config.toml
num_hidden_layers = 20
hidden_size = 224
num_attention_heads = 7
num_key_value_heads = 7
head_dim = 32
intermediate_size = 576
vocab_size = 4096
hidden_act = "swiglu"
norm = "rmsnorm"
norm_place = "pre"
norm_eps = 1e-05
positions = "rope"
rope_theta = 5330.0
rope_fraction = 1.0
qk_norm = false
attn_scale = 0.177
bias = "none"
tie_word_embeddings = false
parallel_block = false
init = "uniform"
init_std_qkv = 0.0201
init_std_o = 0.00318
init_std_up = 0.0201
init_std_down = 0.00198
init_out_by_depth = true
optimizer = "muon_variant"
learning_rate = 0.00617
lr_mult_qkv = 0.4
lr_mult_o = 1.5
beta1 = 0.93
lr_head = 0.00712
max_grad_norm = 0.5
warmup_steps = 200
schedule = "cos"
final_lr_fraction = 0.0
batch_tokens = 32768
max_seq_len = 512
doc_mask = true
train_tokens = 394500000
max_steps = 12040
dataset = "wikipedia_en"
MLP neurons of a small language model. Each row is named by its layer, matrix (gate and up: input weights; down: output weights) and neuron, and shows model dimensions 16-207. Each number is 500 + 25 x the weight over its row's rms, rounded and kept within 0 to 999. Numbers have three digits each. A neuron's up and down rows have the sign that makes its largest values positive.
Before each neuron's rows, "fires in" lists the words (lower case) most often at its 100 highest values on Wikipedia text that the model never trained on. A number after a token or word is its count.

fires in: "at" 42, "000" 10
L15.gate467:500556464531511511558513488515537498522506524504468548523521498514506449535475515481484463458479516523549506493481488509501466548513542457527478461513523467487499468456547496508472477508521490483492454519500515517517541476490482459561477497468534515522507508512498515474513518500506462481550487513494500510528492517518472511499520495519528548485519542518485463513520503499491436463512502534476535471479457472508526451481478517512488478488513480517502539487538529536493497493477497492535534502517471498510458508472561496524496476475472491490520522510487480525494498515475482489
L15.up467:504489511520520464495514482531463513479539500511502497483461497495487508506574508511508493516528524499521568496485525507501514511501528506469457495492569508500498539492529496478473477490511482489473520532519524504556493498499478514553536479465476511502467515522512533487452505527484496455514505510516514515524489533520486465473466510460526526509490519505491476501485504465492495474530512556497518524477485470522521446449525506449502524497481504485478477466505547511490504553485469489513502504485496505470477493515497505537459447506515517496534504506502491539502479480519508459
L15.down467:496483479508502485490527534515468449449513498499505504539450486517510520489523511506513505486514490481538513476473498503487523487516479478508485532492497471469498514495513518483474521529539528483501497482518501503476500518497530513483519516493514518491500510498506521514479470502520516504541533495538502565467499492499510483509491483500436469473532480505479531484474529468478488500508529465490539499503515492486425449550500480473420544510477458482458493478475487511504486487481516520471514494512542491528542459505496502474545540506538475504505499467477459517515523508483495467

fires in: "him" 45, "it" 34, "she" 10, "her" 5, "them" 4
L4.gate267:484499517476473538505501508447481477447486495505474551484518517498561450525494509509491501457490504525520470476487497487546522512479484508544500493501492471499467485551510504485536489498508503516479533509531491492471521484474489528462506498482503456488524473432542475468485498523477480545521508533494480493439554470523511517488475491534517466485466468544514479523470434490474512500548528472529496485465494499505493495488523501511485499534489550527514506494479479459508467487494507503477471499523509478515519495512449477496473488474491486502488487497524450496507533505533489535
L4.up267:496484528506480493473535508504475500462499509457501507490534527486505467499508478484454508472489510509516442485479475507458489533544509516521482488490504550545509538503515496498491520505462469546525527511527487463482508462490502535486497529501490469512518462483508442461514545570465484517545498542545468492484520513505477491515533470541529482526487489518499469505513471512476519542489501508527478499487466507493514447497490520565552509483474530557471503468545475521525515478482512507475522524515492500493474536499464551483524496483522496511478457478493472503541514500488496502
L4.down267:526477473570491478513528544529473510486527492496514496456479537548478511519539469521486523495484503445482446505502501533511494520534488480503482474528487482518508510467537493454544459518469497518494528513496472492501471499489520508525497506504506525511528484472510507459498490501465469497527502516481516529449503508505490483509492495525538487509552485541471528505513483510462501519491515513498500513514507525504505459498457496533567509473470486506520510545511527522495502482489502504513493543494492486482462510476513495465529480498485490527482512496503476539569510498489514510

fires in: "the" 59
L16.gate19:493538504471459488516481478540487497506495511529511505496486497533496516529502495481499478537554518466519505431503545525469488495485515466533499526505510474501512502499495514529504519516503480483486541574494522531464514507444527500498506478477483509544501499541444498472517509521474505541477498477476463532502471489481493490523470495479496482510530559491448463493480502460506463500499544555516479479531520524506446491472525492439548473510517467516518530480500503475508473507496470529499513537477522508497552506475504514496522507493555516544513518517473467469473490539492502472
L16.up19:491544496471504552496544495492495491543492481496495466503518499494504535521516473492563521512461511503455481474492512476470499508502546538511522516546478509458537483528528545507484504511505499519475531500493506524504495479498497529490475494521515509440506554498534508512512468518447509499479477516454537474499494524490517486468525467492484493536499558530509487500536496553468456490495492538488510481535534476518509507488569508504510537527507468461511496563554511494547497524506515459513487469498526469483476509512501530491516488523528471514485487528493508494490517517517488501
L16.down19:493470508517477491501500476454450502519545486507517483484461514486541493480501466496534507557498516494511526529511510486539518501489493515480533490501485485477483475504531507529498457534545471510477523502468531458442561441500482538478510492541516481510497475498566480513530500447494518487443471497480513534451455480523516475481509504479506494456493513520487517509522525496479490517467542477474526484504516475509444455479522478506490476504481495488494533525517489522521475499526485513503525496537523524477520505497485494518514512538513479486484493526501534531500510489533470448

fires in: "at" 74
L13.gate354:524498527531450488534475507503488458507520503501512534540505505513479460498519518481517496443496509535484490535463518534439490521518487504517489521510495497473484490523520482460513554515519497511492488530527509508477504495478554472513484501456511495521508495500481496533500510522498484533505528497522477505515482490507495504471470520466557472471510495528432487526507503464487556494477508463484517539486522499485504480477488491491506541498467460494511504543500481544486458500563448507452482521485492491465489499509486462480490524493438488485499548504494502481514483517514538537
L13.up354:475502506492504455509513539516450539454529496475497515447489485500465486458565494494514496499502529549473504500528488445518484538477498473490501543476545498490475477537511530503505518501488510450541495530535476427493514495499527479514492484494494532488514504528486495544504530502500540484509529500545538498505502497521500485548540505487537499455436496508492517550527526507519497510520522480522512515491473529499494460490485501495495476482445517483567467493531491522498488493495528473514507500475475552482485512509515495474459476487511492450498558506502491477495520471500480516
L13.down354:501490492499467507496521505482518504499471549498467485484484505533594483529519507486443502517525493459505479483506489521497501476478522476528460529500533460513511490486522471474518528549516474450505521515537475488476487484502533525536532495517516474464459521510482491518459521475493518477504501502521513498475527459531463454498492454566506493494480476529508472455529492504483514458531473504506537518487462549461530471520515490503510539539477492477483484512486495445471483499513532495497469506479480489476497498503471452532490526520542462523506507525501473491523452514512522493

fires in: "was" 87, "being" 6
L15.gate351:463458487530494497502481550492493491532492515501478499479493521494537431480490552494510526458489491507531485525461510513488466518505534442466498529526453538489486498492546503524486527469528465495465549484512516533450499537485544494483489524509523508529508491513531488488515531481480511486520510526520506532517460479553531505530464502496433465492477474510476502527493491528478500491499483481510473506523538519453512499528489536469450491529514504521463504492492498507543465476496460483476495483535510462505522484518480525510504530482507541531496518514448509513505509509565518500
L15.up351:520477487492491482508479487519528515531503523508555523521489488534461487521548529485485486458517557485494523551498532495490505479491531539520519546491471515519527520511536523532513516508454483487478476501478517475518511527491485527516467523507501523509495558491498522482525517504528498450522495485457527484494522537520471465491481489516508520473503459497486486468487509475521506491528465525521472462500494482502582476471455506545461499467529492504490458505505486501519496477472498515487526491502496499500499534518491496439492495441515509467549499507493519542506507497515521513
L15.down351:492483514517493462577485473513509498507483520499511489460506550512540498518502502551511480479460468479457532538501512537446493487524470497491522499505446475500465521529494512479488495525481462480515475451493501453426492509485481504474536505519484500481527528512504491451484477473463489498498541489490495474453487503491538526506473517513508529508501494489478496527509517490486508507490517515473469513517474488477532484495488494495486514493510528451518496518495476480521499481498525494517511549490472461492512510467499496471523504472542487495468511546493506521519498463517495538

fires in: "was" 28, "be" 23, "being" 7, "also" 7, "not" 6
L15.gate358:512485469507493528516482469505518474521520497531513462501478497526491478500509499496496481520451517518518487537468442461537478509511572488495468554503479542501488491492510472508520521511521468495512517474525499478513481522527500525473513541547495487499493509482507508492485531540538453462503499474525506521499516470509490494488514499531456510502495470519479508464539509488512463521463485512426496427528463519517518490481481528514489453539583515502463467469500479495549540474480497504501510531519456460470488483485520519455500514536547497510489488498496448521539518494494519507
L15.up358:491501499453502520505517527504495461528488529491550482498542478486495497523511489511451503523500492454487530474483514530471483529496457498476495458541552485515491520480471484494460449492491476507516496506496534528489486521517511517503547488518522494497534503525498527466543476512464548472575482543445511447475501486528535527514496471586539508454442482490496445496493527518513489485505453494518502481477493504477484508516539502517490497483497519517523496478492468514548501504499555529511514487477512474537489510457516509498473517477532511504500498495536509504476503465487464532
L15.down358:505506448518489544549520481470511542498499484516513507502483526511484490475459508508498532500490513489463501481491495509464536498526485493511531497537456455476517534483539467488466479500489479513526479547525542507440541552495496546501508541493472532500463534520527511509493457510509509509491503470462535448522523531567480525558503518507493494462491544539467518484521548513487459504487489474505488489488501494479509471507474485529497539518535480473511471481501516516501502524490507486477478459495503525508510500524492530444442483477474527529494525550505524545491474525482464498

fires in: "the" 64, "apartment" 5, "awards" 4
L12.gate95:483477507517511487541492496494455481495534480492498548487486500499507517525485449484529462516447465505498497432488544468516505530468546492483481457521505468512507513472520467497489490479522502490502509536448487495503495491510451523485517511482497520520516475489507496499507515511498448510449524549467504551508502461505501498537507481472496499497526478480490505505498455491473481518449454539503519496526466494512454518461502497483481482482481507491535528462515512531474496515504512478540498490533487487509543532547492565517485526479520434499480513519461514458495529518443505538
L12.up95:492494518531530475483504532509471488489493467500518519513472514512491546503525450494568505521550495518453497509521554508501483487480544488459469479537498480481512553497499534496478488493504535520527517519459485506502524514532501534497533474467512514528501450452497537491483503524472516508528495491512510510503496518457502505479453514481487472504488529524500487542484489466493473533486481514479518496496502492526501478477537484469496518561533486488511516485515514538530510479529507510526514475544560465509466520507524490513471524521464453519426521530496492465489509514496444502
L12.down95:511512504512512505512474495517449537488515484505542522488495494462557550461559474470573507532523517506488498498480488494512474483465448502550450476484488465507481500471475508495485532503502509505485511477501529484553498520480499493517529491518548490498512505480486505506492507504513521505489504518499518544498502540457503534537479489447504502496520455534500496520470494502496494505493504528446500483539544497536543463483537483465477494557453463482491525489474491459509554490497520481514563508470540489483509511507532470490496495504510506492506509500516498507477512519506480537

fires in: "to" 41, "and" 6, "software" 6, "of" 5, "self" 4
L13.gate526:463496531506466463517454520523493512548469484546506486497492439481530522453523516536490489482471434518486528487488488509539516484508527496523505485536476461521520509436495508508483529504560513481514489533512480525504490547514478515544591463496494508488473500504497532523520489520495475512506446472445554480497518473506478463503494473578530518493492516465479500494490497526517492511489451523480474491508515499509465492485493532495500536473513537495501525490507467458491544496501519487497527470513451469481496515528537546488496488487509480549496474490489489498465520521454498524
L13.up526:501518549482494534483496484483512503475535494482498514477505514495516496483531532513508465474471447474547482524501494457514501544483488479552476464497540494481479488514467482527529450519498484494485473516496470512488522498481512528527497504532487489580469522496500506556500549509505536512474544580492488481528531489539501498498474473519491555537503540492512474525530498557498493520492461549464464495484433508535501499488539478522498509458510518508493513490467486482521540499478498483506495477488470564492498496511485495455500448520525499528506493486495499498472466471493502503
L13.down526:465509483535518510466513433479506495479488502515567510501502496475527523446472485538557489524488464531503513510512481513538481501531434526517545545434489465494488493483480497486515481519486466493468482518532476543519489487500533520492531495500504511487517514493490513519496507527480518480500486556483505490515478517468520540521496509525509505514503524515449498536513489529495523477510499540477475518482527486486520467504512492511478534509504534495509553501499504476549538466494494505514493521501513519530487501495531505515497523516535499484507486501501467541500472525467469460

fires in: "was" 74, "being" 9
L10.gate112:504504517513462522482442535495511524534553530528472475518448524502523514506507531532474489481510493502474539525533448551458515499517499499512475480507461536498484488490508486501524498528505468521482494501522550462490508530514518544483500489495495504478542473544537490509492492509462497498513526480509491503513535507439510528488495520583502525499479539482507440486469481492477474515526509511494492466521510485453542531470459504465495518519473465481449489478482498469511509487502501492504554509520500544491521487483498525505531486495494543483513526494506489498488536493518461449
L10.up112:479475483535510476501519482508546489501485571507487520485539458540442455492501535515494502466541551517497496474480487496442497506494475491512499526498455511524498532525507539472504484526489480480497491510500509491446438513492480522478532519506492488498479572515536521509496522500471514508502487468509519461519493473517510495470509500515523476490505486464484488479481507488490499486469453551535475459515458536487527488476505535466551478476517526498545541460477488532497505467546544510533536471488489480543503473512522504518490484536501467493513512528479447468485509504514517526
L10.down112:491505471514508436510506450504565556498514515525535490488548531503490456478493496522482479506508488488484533504548489508482508459512486482542509509495449500505476497502508553505550443517464459517558484492477531525472498499480538507513529527444494525553486498492541465520502505502498473481472498496498509487526466505508425481497522474509492521503542499507459557524498466505506496505483504496552535534537497501468541495499492516504505515463484500492498511505470506482535477483555508499520511489508515487521506509518499452494495476476501477507548476512465507469502515479528485544

fires in: "at" 63, "from" 11, "in" 10
L13.gate529:521504500536504485456495491505500467527503522459449497537502505452521487490481533534518491507505498506539477491501494520512518490464490480508418516497498529516512515511520499471475500487517513530506509521476513513513530511523475490508547480510495504463491492511511588479486508502551495515529489458506542520502481482492508464522511503462486494527538449568489509490483498543506530485486483472487522452496512520515478500525497473522493523518491486462511526462522453553505473479520481512474505534510468445549498486497476526507486485480499508449484528472535514474537475527457526468
L13.up529:490510499485531454486502498531493518505533499491484536486507531500479500476510504476509494536551497511509500499483486518526556519471456497467450532495491484518518489518481473479513565437534504465533510552513485523515460498552498510517513519489458536492472500490495519532486504537526510519530479473478580487516527523501508483499582485467488548465461484469529476511452464500492498514512483467475524492503516504521534486514487486460528475521527434509513496475516506499503449507481537497455509499503476524511502508494499509518477475506534483522518537486497502542472450507537507489
L13.down529:499507491479507476520491493526485579469504467461481456523515485520519497502479488529429484496476508490470508523474554496465491473519482483519455499522515503465509509480509511503493519479522492504534525501521461480524544523525532489520483486499479480507445537513504499510474512443465496457508496497539541499490451528492476472512528476516473528504449491498495493483532448495474506526515512509531505521462482467479509462507510504473487497529504467446468496519503488504507506527474504474527495492506448472469502492463510468484528485460508499516501562476503458503522525467513511512

fires in: "at" 33, "in" 23, "on" 19, "attendance" 4
L9.gate288:525523551511478502497503505500501568491485503482491480511496529541519529459509499515486508489510518501561518489471506506542494510563476495504487433474499538493490457461524505471508480502496508491490464542479491468527517511447515512505480515474530529479457524528466502514484549504510549540530499510512473494543482561513520496520532474503470488516508479547491506538489509502517507464464534512487510471495454472566488478489480523491518521500497528484526507505489493485529522508495453486506480538491514523501463522501537504485519455454506464471502516506535451455484501472451513505
L9.up288:520506487529511500493517490489515476514493533479480495551493470507497506514505532504505512478537490512498509535501480508454579500462484491526500517551541492521482569537498495510524490540560512504502513454495506478497521476515428507527492530487499478451506496515493504542486524503486489500495525516490511473501512492525444491507491482475501513492525479492451464546506509494521493535486527469460475477488446490466471472522556527514464456510537531463501503505497520516529560430521464502519525511494528496507520487475471519508509477467462496484476509491493519479533510545460509500
L9.down288:509449494534531487537502499488496518516517530431496478538475495497527501531514503496521520462531497528481509510515494500469528552514520464518434497494546489504494546528491509531462483526507514500503499447568501488539492529529488545488501495513483500504490499505459492501490485466525501541494514521494512490487494495506474510508501494470534503495483474526476517487518496416509498508459518517498511480436510517516504441530503485482498487480506519505474480508495497467513490553512471469495478518499474542494517515498501519500460533471479452480545453511478551551481485511465555511

fires in: "the" 48, "later" 4
L5.gate204:501517528502492518505513481490460447565540529477488473490487491539531511489475477453544517486516477494517470468552469480483511499475516445470495495568496515465470479587525475502496489509526491460514494491499546469482526479460494467537473509533449488446520529529480518514496535498524499497501512519504489485493508485499517458468473500484491491480510532506511516472518516471481539469539483580488458474496502468530485481460540458505495453479517506485487484509504486500480508470487490503505493515493489486480517520498490545521535481508489496503520475490519478515458483504533505483
L5.up204:513499523526507509521520474547520510530497502485459482498485530505531496528509527439502448521469481507493496474494481497508515501482545449467484479507483527484530480532503500488463487484480493498473471474487530525494477482464495464482491524512489502473495500479486517517469515480538464536504505499501461488593498476503482476490501514490464487503467487525503518495513521478459544506478505536535453468498506453523511521468543505522478479524494515491481504528509472544467501467476503553505515524518488476501521528461485526483492488478511472532484473521468484515472495523494529450
L5.down204:520504471526482545505487495514487479508508556487505476436501476523500528477530476492518515478508488522485504508495497534454464492501494528464511463484449463484470490526531496483496550490507494488501518490457509477492497511494546519527550553525463481551479529523541513486469534545521483518489503468484487517486477510515525524505474524487495550475499536515482470512480498522515508496492499517422523479479511512516523486466495484509479515465509493518522520527489511486556491453528517487539503498494488481480516548457497505514518512481482456486511524530514496524479496502522508470

fires in: "as" 36, "first" 10, "the" 10, "chief" 5, "s" 5, "comedy" 4
L12.gate422:488484529502481507480508515475498510487472539498509482505480495521487511550472523534530492486534443519497489520502514507439481523461524486556501521516536486501469521522485535500519519493509467497503496496496482483479523482479502498485472540549487473498510482518499480442517530524551512473509521481551471526558523526531431482494533524453512490507486513461478441555479523451498508506462499526497500487511478501521504464509503510525534451512512483522518524502497522478510512542513501465492518507495515459527546482523488523507488501521517523551487517464444476508496516483495492524
L12.up422:479452489515504507476485483533488505476488483521507480508523501509468537497554452518562512548499489491528473550478532525507512470502552461481515522500547503500521482503502497470533476497528489494520540470497493466470521505492503520516485489487478501550506479518485490537506555525524500512490507528499524532509495508502495470510479491467478493520498519471505531508521470477497502471459519496483487534514509540499519509498543509503531547504493512525520492493521487485520488512520457505477527520514482524500469480519499469477533463511513534521472494452506470483527524483524501416
L12.down422:544511505535516517491553467469491479528478493494516493472554459491492488513496466491512510494462526507481532516502523450522530449475505459475514455506500518477498512466495477482521487496500483489478480480508500507470500497510580499475512501526497496502531474535481473509504506527537487512478494488511479523484508533465500459482481531465517457512492508523539507480488489525511486494484496509501503456521482493434526494509520545522568543483527494511495509506486480520519473513514535489510462487456476534535539475493553489491514485519503536454492474489514503544486525460494474442

fires in: "be" 72
L3.gate298:490514542534442504518498455518484499503546471479500481468565512520457472447490501538491500468534517496510530471530503520484488527501502540498491494503489517514522461467511513479489498561555465518506527502459499511519501533483535512519508487535510525481493507484551504487497492469463503523524528541459475503500488520519481536503491528544516508503469514536513543504488516517493451541494465522560473489476518487500505487492545518487477517511526472517466508515470509505530487480447493499499445509490507529477523492541504486498500494444502530484523484488442476512488527521552506515
L3.up298:503523528544469467496499441491496504512518489492512467460535471501495505451450494506485522466566468490535520516517490495462493542480469506521493496511498520543499496473525518501499471525523515534521514487498495478454529502477538488496498472501471500523507500489514512485487522499456497503513512458478507533550465577530485530520521546536522473498473493499516515480532481505462442482501452509480451499501507522485475507501549499472524531514511534523475494486476472472531482509466468510510547509465492510512523466511516511497494528543487533556491513515461488513493514494497503540
L3.down298:481483499484527493505533471536513482540561505554472471455491493481490484464502463485504505500525523494511504511487463512452481520487526469473485496519483488514464540489532540477532522484494520561536492518485498492458557472512511505519478504487477505507511481499467512509519475468488517501542561506508521484488511527536476473564528555528506488499502519486515515509519483518451479506468487475504493467522503531479490519522492482509513533471518512516517481503474508492496435504503478533470522481492485510501461545488520512461468534490520478514558517551494443506522511498529471492

fires in: "it" 64, "him" 33
L2.gate241:471491481507483535492507504472484535489501516517481543505518519509510531526501460485517519491479479543532502483477554517484503483441528502530501536489520540495484499541546496504513484482479554513514535531509479500469467506528538535527496517546524480491499495477474542495484524476525480474503527511454477469487536546487476507502514479503500503517464517501449483494546452490456475551489517494484465492526497508501519512491532494489486541479521516498511553538509487472445504507511540524518478467434516507474482506513491507489537526484501503543523499492489497539506481494534514527
L2.up241:541520500515529503475490532477462532435487490485466541506518560483501569493490510511500470482479472489474466513496546514482542492532522517514473548519502518510516487488538513490490466545483486540503491505520564482488498506537523509486454522486499488502530531489513548510495479527531498483487495520470534530450504521465480494507493458475462501480486501525524523521494514474522466538506520493493504501508464499501481519525497486505468523551499505503533507503521451503470495478476517515492472491471513467518474503467500542469556503496539499502509515467510455521476487489551488491
L2.down241:492521495543512492466480481504459497473497490485499545465488519508496544500505511507522488472498492458485450532496520498490511497540504501534462546471557498546527492474540489467507485501516491560490494509551527496506509482521506503521454500504485511508538519477530543474499509501510470478488496521467513517436499482485491521524477455468475494517551450506531536515510512511501464569496535509500526476536508489459526485541455500505488513512467485519550504512512437510475458451513498516483476481479499469501509515474501508480529500487489492505487554482490469507492512512550468471

fires in: "them" 32, "it" 20, "her" 14, "themselves" 8, "theme" 5
L4.gate306:477504483492491478487498524495493531483492514487504532519484521479468523473485465477491454483487471491558516470456492521552490429500530509569510470517522478471503509513518559458484456459458494494513457492507491495456500477481543499487481522552552499487481442496527514493482478527479478499486532494492490500505486528483521550485512478497510537505493504522528479480485482514502481494534546528481499494520515536528524466475503506481501490532514481476473500494491495508501511536504480535468486485514499479507475489536445495495522501476536530463504485489469465496504499459511476467
L4.up306:485539515455480527517506496504477511498507475524516561520506507459502515506498484487473471503503523531526487472491523530545521505510489486536490511533530501496509515514542530449539471549516525471506508493480570491507511530505521547476480529486468500546494472429511485446508487527452482523495482487520482487481483495516498537460542502495530493454483514499513512526502507510480496489502546569506476506510505495542464487493482500483541522488516481469478471488553450484515525509496515533523513545465481483528514516502511492514484482488466516488482516514482555502453499456534505484
L4.down306:488492478517460510499523499494481475476499515551475562558482498541502503474517457470471486511478478505515483501479515501583542515500522476473498521487545531530520507475497510481495499523511509497522521479517517532478504525505498524513490535500490495499573457449513531462514521508524482501492502469495496481456501474502526539496511455507494466484510510483522494510477497539475533527491532510521465520504508514496499479488500508530550504515493519488411499521537482523513533486510501510470525518506519511476504501459522469509493506459480477522475486509478499511491494459548472514

fires in: "have" 31, "has" 23, "semi" 5, "spoke" 4
L3.gate542:466486531471525468514502478486525466427559544509494467486512498516503486498486513488517488471486480508496498474491479504502491510471496557457515511501478456533508540465494462489553507509502501495511487480489507454471496485490480497513521448549531436465482506454503509515473480541508485499490539501519484517520476497499492486546509509508532462491487522480482532511499429534496533467527529479517462487509527482484492478529510479452529460530497454485466512510482476510456455535513495537502457492482493526454488478474479501527496481534491496527532492466496484508479502489484486471
L3.up542:541506484513530494524506514516534479531496527554499452470528486486499472480549506491492478503532504505500467508477514472465499503485494535479489507496450494529488538478541461504506502531464538521508480527470505460512538512509508454518532501500488476487497515462520464516505508485519571445523475482480488501553527573513519513521518494503479497488518541484497510487518430510467502490495545460515510501488506474508534473528490477483502518532501465505503497528512492490498513532461508509531463489475485494475490498495525511545516522498557504500557499441528489504491534514515472479
L3.down542:476527503544498506517503529489492493507468517539495439457499532521517498519567505523458479494532531499511503529484528510479503478489484515491461516501460487540500534503510462462492455545473512528498503467506479480478520478482513467459479447526506465505488513473502495441477470478480497492517503521482543554508483484516510529521509521499517518507471481547495503468528490508456468535461494474528504502535536507486534508536488483484491502487525536530478504485489468490474520517516517510510459469484471510448536546509509508483497525479521508533567525488487505493469516513513496514

fires in: "has" 45, "have" 44, "had" 8
L3.gate245:500506487512470501469478495494535506496531512519494483518477505554503472521533480505475521480514444529502537489497508494494487507511493493490518465518525505505530483480525504543534474522496485492541522519522477528504479455509524499521487463549473513506472473494487513503504507536484476506480500490475511479478511500521547505502499533490527509453510460477504517488525449500491515488530494475502527500495473477503496443492508540488520463489496537521461514481532428481464535521501463529501527463471551521469487448483493522526492480535506468484528507546503501470554518454497495495
L3.up245:498520479526464485487512504497501476504525533497484505485498494541500492525542485481482515524508493502529512538474476492505510494498527494492539496501489468486433513474558500496490482519474496480517516490470468525505493486472529503502492517515508476488465482498488489504524541496489471501516502495497474498518521475527513547491492491516521485478490467493442535451501494499505540531493496480425493526479445449555497499520512571488468458514464527494507473473486435489455539514490531530510519466443503541535500495521485512509530469509544506515468481490511473480525529473516501527
L3.down245:495505492513527508525467484536534451484468458523466464489528498526503540511496497546483434509534505517495503472492523460539505472493493534466456504525462491461483508519519465478479479506453545481496507508486518478490527462491483466480478465514519499480511476506493495487532501461516497501553531517527498519493514501537530518498559503507518496500509477459487528472492512489481558480490466525486481493497536519521484496455504531454482506507509511546470511490520510520454486525519499545505458470515487542523467511477519523548533513501518523517491500461516501481514498482518482466

fires in: "has" 54, "have" 18, "had" 18, "having" 5
L15.gate198:518489476475509492489528503516498471459504505488503518459530486447511515507493486527514486485504489519524487483473479471482476507473493472515442470517482527471465495508509450523515500508515515513511511455546483504501524489493503457498433485519538492519495491505508440512481521515460471532505510543453528489486477548532512499532527523499545499514497499480498541492516480494541516451516546531541571517507509479496537447509504536492501466483470511515504463479528518492494541521500522510501496482505501491493477492462459518511548519501504542495514459497521495497516535493461503504
L15.up198:469514525512476529531456518518551519455524467517498487488537442519501474501468499534504461509514499499462496459508471483484465516530481513506493549549533470524482493469514492558481510511499510466511497496537495498458477513469489474506465536492519497501506485518482469501491510537506492461533492509503518507501497531525530489484542501501510498507491492465496533477552457516537514450484490520482535521486536491520543492532488539485496541535464462503467461493468487500491538546518492483483481484514500539495467528518530448478512504492488514523532481533505522473495544457484477544
L15.down198:469502493481506537504498507524515502567465493522510476459470492511537479540519464569493519522498504504495518508505497502434486492514503505506521498565498502563503528474467486516485488523482478557485514544521504506478507456482514532507485498489522482507463460485512496456479524502549472501561519576498537492490459505514480517508482574525524499519447517466473508484524545498491489519489489540470481517488518502468503483529489500505488468482474491522490458503500479515482511540506499515477503485460468513513465487456514464490502506523481518475494539483505486472486533493528515522

fires in: "had" 56, "has" 30, "have" 6, "ft" 5
L3.gate562:516479447483466503525531518564500490489501498460524474532515530463526490516514460521492503570499508504505540513479497526506490477512511515482518543508481498520519542477497516484520460514523485472502492517461441489487500512483465518528512481492478429477494488496525497515515486529469520471522476524462479491459506505476478515468473510501478482493484489514460476469519502522504503493514537529465510487543490451530536486508497489521507459495508517528524500487480497534432531507489496482489473457440504516542511518506508520506538504503523502476539502513482439486517542509476505525
L3.up562:522516536511564480518497507498502526504549443504454485480486497528503507523468466525502540506483528500491513490467519531527475482496486536509478514497483502485471507509546484463465519499446508544517481491543499518488530480530530440530484507503461483468497493473475456503519502539466551486557496490490476479482503454513478478466522513502523482495529466457510511502496461502514526475505509545505517472491453500504515492503487510477504482497491505511503522534518498552519494542518456484540468485512488527458500518487442501473505515479472515467533457452490494508486510499539489508
L3.down562:519521489508522520519513489554543497531518517529525477465456495520519490530512454536504522505522562529502509538458448538502460471528486523514518491522457504539479526524482482519471491491518533527496507448504510549490497480498514477524477474499461466505484504466526439497521480510474559476516485473481459548479488469485541492491475504488466476449518488487524498496483503533505533495522491474459514494492502489496546478490522525538520459490487503491530494524488458514518512574506506487495493501505470539459462538507479489463508497450517506478525483481511500491508524489519508490

fires in: "be" 70, "those" 12
L2.gate491:493502478520497467497508479489521514482511491492470513476513498507503495526496533524484486513511486489518526484496503486483506493486533508497476511492492488506507495513475472480473462494469513531512485472531516506477545443530531493514513509515472445454478520516480479540475497480480470484544544541472516516481487470504515534477483531517496495518475536496498519509462514524505469496489489456516462459493449529534478527508540498499453465512511560503487557482475499452491458511470496479515487479485530507492476483482509498517450502505514503510499481546462437505493498430513493511
L2.up491:511522504474515475540493493500465523522495537535476466510507483484460510468494481504466499519463466487484538523478529533508490527454529531517457515511518528468530526503510519463541473473487468506522545496481510517482524491511537460478535513521457518472474503513507492520527493449503479484552500496478525442523484515538492511505475549537515480472495487542489576463500514514500522475495463461529536499484493540530494535513508509518523475517538502543523471464486477525549513488499454512517527532483506560487518492511536492541496495484496504512497488563504507493470507491514527497
L2.down491:499480473506514444513518501563526497521519501554497501459530518557451497504495497504463499498498505527511525464474507488480528524473485504506443498507474458514488460521515512446522478536508506496556498513496517495472526480506509500536500518484491514508531466541510459521491499558505475497498572503498533471499487539509520484547490514483536494491528507506541483486520524503484476564488496435477500500536496550480489525534449512477484496498570537496452472487501535488492482498509513513510490536523476508501513496460504476492469498500545507507528515533482465514528497459520508517

fires in: "the" 39, "great" 8, "a" 6, "last" 5
L15.gate484:480492491513486519528531491508512470482503501503444525440494499492515500508510506544499480504531512492507510499509527458584475450454521522508473502475482502517480479507492503498481533511516473517496479486505499516431493533475527486499500494518456494535503516515514511466498524545469473533511504479513435493505500493479461512527475488545513521501486526523505505484486466487511450467512501485517516507520495521516525532509564511458571516484506496494522489479541495470478495516485518513505493523459529488535505516530521506533498512559521509531522479493544497545500525508487521525
L15.up484:512469472485501481511521509482521499500528487551532535466514462521465519492531503530543481516478508506518506447492481488525488455482549504490498521497525456468513509485497522511519514502488507434479517488489516471498507515497479567476487515495519484507464476491510522551478542497516483492486500495506482462533477506484535510491520493535485506517454510505544514497564500528491551450533464528545452513530546494507496496490511497503528491502467468521541458504510503483450462513495533493462480519469552513511460509523499494503509483480522483488489478543508472485433502528521503515
L15.down484:502496504505480493515491485510499456528515506512513480478499525541490512450459509499523536481500460514481513496446506481505510485502492492524464482495455502513511502483476510496494492437476520502539546485510505470529478506455475523457500493492521502481539460442459540480520483534514508504528511499500537529512502491488479521534479472493496516504469499511495489499493518536486507490499453509467541484502484499514504508455507505472473504501514496477509566501530549538539505479519515505552485536524530467489475508515500485485493501465541468526476521489536530494467497519480455488